Weights of a small transformer language model.
Architecture: no biases in attention or MLP, untied embeddings.
MLP neurons of a small language model. Each row is named by its layer, matrix (gate and up: input weights) and neuron, and shows model dimensions 0-191. Each number is 500 + 25 x the weight over its row's rms, rounded and kept within 0 to 999. Numbers have three digits each. A neuron's up and down rows have the sign that makes its largest values positive.
After each neuron's rows, "fires on" lists the tokens most often at its 100 highest values on Wikipedia text that the model never trained on.

L2.gate130:519451458547494505476481510510500438539469527530511455498520515521507549535473470527526518481499477495523507511501460514551495438538523504469510523453464467497454526492538512480505486500492444485493498531508454527485526527536496519489482470497475511493532523462506506484482474504542510482483494476513534486518531527524512521504530469518504497479471475456531496497480506536528497495521525513506505481509506551494497489481539482505495480488532464529512501483522493511508480479465481447513548506504489484529492499500514567533520492503513554493477491518534491467496545495475488498
L2.up130:506498478494453483491456490499501494511496539504506483511500499528523513560459473532539462499525490516504471534480480502501525497564493517483517490509489501496516522534512511512495488534525453446452452546506446475482546498513487525537451480531515484515495505500486518500503496528571515486470497458486492502525499511576500504486515494502496530493502510514520528487497515475485520551507467520520541488526542519484527474515502488523461458508496462472498454487491503524535489500469526485505445485501505523502495501462465505527468477462491526493474498516490522512478536462475491463
fires on: "ard", "z", "und", "old", "ub", "ipp"

L2.gate410:513515510446546518455507463472506471541532498502482491550496510515550541560527485448474502453536490492477491494499571499487472494490516527506531499507489553489524572446515517515512510477521501475486530517475533532488529518505513449472517500498494530477510523477458499491492500479525524507532503485500470511508505492484453508520440528507514487488516539524478502467489483504531489493485497461513492511495525504505534495527554552472527467510533509503441485514516499481505512474478523478505507503497523464468513508510491495503532521514522524495512477516505506531503480486541502467
L2.up410:516496510499472485509528489480484479472477497491487444527495454511532512500491485536445505483497519513479521457476529488487475532489476477511475488512484480502495502482519507487544517460524509445512472530476528514514475501525525473533487539543514473494470476529505482505514487519484552465479475462512502431478477498460494480493519482467533491530481552505499512470443468451496495522471501535523478505482479525473498495479487474471495524542494483517542492473503461492517513465511493478517542436503459462497513452520486476522523514506503479506481476476489527493461561498492481495
fires on: "est", "é", "il", "ies", "ly", "a"

L2.gate358:463470495487515498476500536478517529495508469547491498520452539514486480546479486518503504528526505511460463520495477478509468535486460530529484506489495483444497515491475516516458455507501485542518523530498500481537482496495573503467515476547462468495500535485518483503496472474481498495530527481503518467524457520521507499492508514530510515497469464547508517476496432511501517478481537504500501492534462504511475511507492471507495501472540475471529487514458471496538455499514531467498500510515512484507511531501516505459525507557468513476544487526559445519487490498501498472
L2.up358:528465487528495482488507508468496513504501493484503525499489526509536514523498505552466519444514453482468458495508500506559477505507512476545486487472522537449447478485534486459509500480474484488487462523502505493532486477529468514496504507461510490491475537469507486493491479504505485504514470487497507526522451487526505514457553508508527536493448484525492491516485509509518510506467477502467507495500449522504488513528488518479507519462510508509524500480513501495478493474413451519522523569493490505463457513446502484530525532521537468486529502510476472457537521499526473518
fires on: "ij", "–", "ed", "j"

L2.gate217:487535533469528498493482520521488477525511478500536476526528535537484519504515510437478518474461466524482506528515465485507503470477449559515517501536477553551480545475484492505508495529509479512515491471491481478477544456535506500504506482496501491484507497501526536514496493520518544513545484517507488468527499546499529483518460512508509526477536499482492489475531516504517501511488539485504472472503478516510529545493514530516487505502494494484517454518482516470519465512460486494485487553493530506483517516470517531527528432546522529495501430510491490529482527533539463511
L2.up217:505490519487500491470481523560472556525483468481511501548502529501489536494539487506539473523451500487496501503514478517498473480451475515497464513483510507513488552474483544470476509479485469520517502469508505493488500465531473523507507457485543467482487472513536487504497538514472510536592530509509517465532506517497504480521503486484510495498519514520537490478500489491532487515496533493515470462544468489532495518518469501489492514521545479483488495480464477478499520483504484498485478484542528489502522507449462534546512477519492488481523445467499436503475523538508519546
fires on: " born", "R", "v", "av", "en", "raf"

L2.gate292:527489487527525468513521534487506481484527488488550443529444494537508517501511461486517501456494507526506540530499561533472561485444490515462525524526508461520501498487468493481485516495494500503511521534499529458514500521526513513489487501535491511538481518512494515495534544519529537501516504533473511515497516492536509523493490520474471523444535544487512489474530538516490476488481526478463509508488497502494530529513504516503463502506529514531499437489453490551454536503499501513476515550480517482507484481497511516456505498503518477507530505438484537547485520503483513494
L2.up292:490479537469521476513523435517495526469496468452469517510516546459520484515547539451486472471530471473501516474493525473498478508472507519497516509520499524457517535482490534528489515497467504520461501503502506525533493550484500517518502525496514516480523551487505496556457476514451529471546497512476461484492515510479500456504522479498467573486502486477494467548520512517515526457527493503514491501490473499502487497493510503485523513503534490491498514536466517468502543469543495477505541478521464545507544503478459498490495526514477544501485481497488502532537526477504525501
fires on: "er", "ast", "al", "an"

L2.gate339:493498526458481468475497465467524512511508447466470482492517492506471503497522498524474506501486494528469468563488552512504501517461459513516480463556533528526529502478452504502519507523525516514495513490475509468487508465525526509489515500488487541452524527519500515553442530487498491536503483498519518499526501493478473491522465513508508493507541509542497490497552478479498470523515510558506514482539539474471508479522491491486471505509518523448483528517497479507527465531494504516474503518513482516451517535471478470517508472445504540509520483483510519488490477504551470438
L2.up339:455472488488492461539482537478525523473525461500527521512505507508534496491539514514503500468485494524410456525506529483501500514511471514501476470499534519489497488498472451468476490489483495498480494547530537478535471494508513539494480523515530494488489485520516487464536512495483503517487542485519501529487457506496470497490497503496557534495553507519497452431505486451482515519536504506506492518512479497518524456471505527498494526451532502528521475530459541526497522497433470521512516497516503476531504496483466505516569509513511516489532536482493505511486474465506506509
fires on: "est", "ement", "y", "ance", "ence", "ources"

L2.gate298:473504500522514489497543520516504512528500520482506485507534507480470538481551510487533433532517523526487437481480507495516461476511474442501492530493505501475520478482500486507498451495476464485507467491501483491490517470517519474502492489469487535490469472428472531495486498501503535508489497493497532528523522508535506516475495472501499476519476479509512535522440561535517549458495462487453530496513470515523485497465507488498501451483492500514507484468501460435506514512496507480497479503526519544479544515474531503425477509483514486535479489475525496538501502508472523502
L2.up298:518490523447502490486494491514513429511518523480479509502519516524524490467508444464476507479512477494515505469531526477511489452478530498517509507477521509520534549493503471501484474504452499526498513494520484470478547488489537497509474433494470495511507515459530459471511503502526494481475459516475463492539502543488509504469501462488516533457493468514485508492494481499463524510480516500498506498464488512517500501458464456490439545465490470439518511535491490512540509525522484520518482552483497485490482510512494509528451477473528529492553530509514506494519499457523468531
fires on: "m", "'s", "c", "ed", ":", "–"

L2.gate453:529534499532537497470516490514521527470466487477533506492453489502527475524466500530485503503490515518498490540493514484526513507534420498508475492506485502485503493485484516490477489522508456502536504486502542486518498509502499502502496497453518521525506503454541519539488530479502528523510522472483487477511503538522530525505420509512491542526490504497537531508505489498525476474536489522501494500522463504539463457529528501492553471500499537524534499508508528554471494439486518490513482520495483486496474519468495496408491519527461504516442494531514502505446491493527519481
L2.up453:494517532554486532506471476512502472497536495465483448473506471536502505483459461501465538510496508583466472490487484500498486490534535522468517513511444477503468495521467490501490497486534482464429511464494465523515515501468456499490481466520498519512485491490467464515469528487480495473507520526454463454496490464531493494507480475483511474502526498470491492522512485483482496512530503497493523502528540486463526520471491511500503465461474467492537529484528476507521452496533483513523533491499453460502507496495535493506480458495506530503499540490480476498488538497526560502
fires on: "or", "ot", "ets", "ah", "ax", "ur"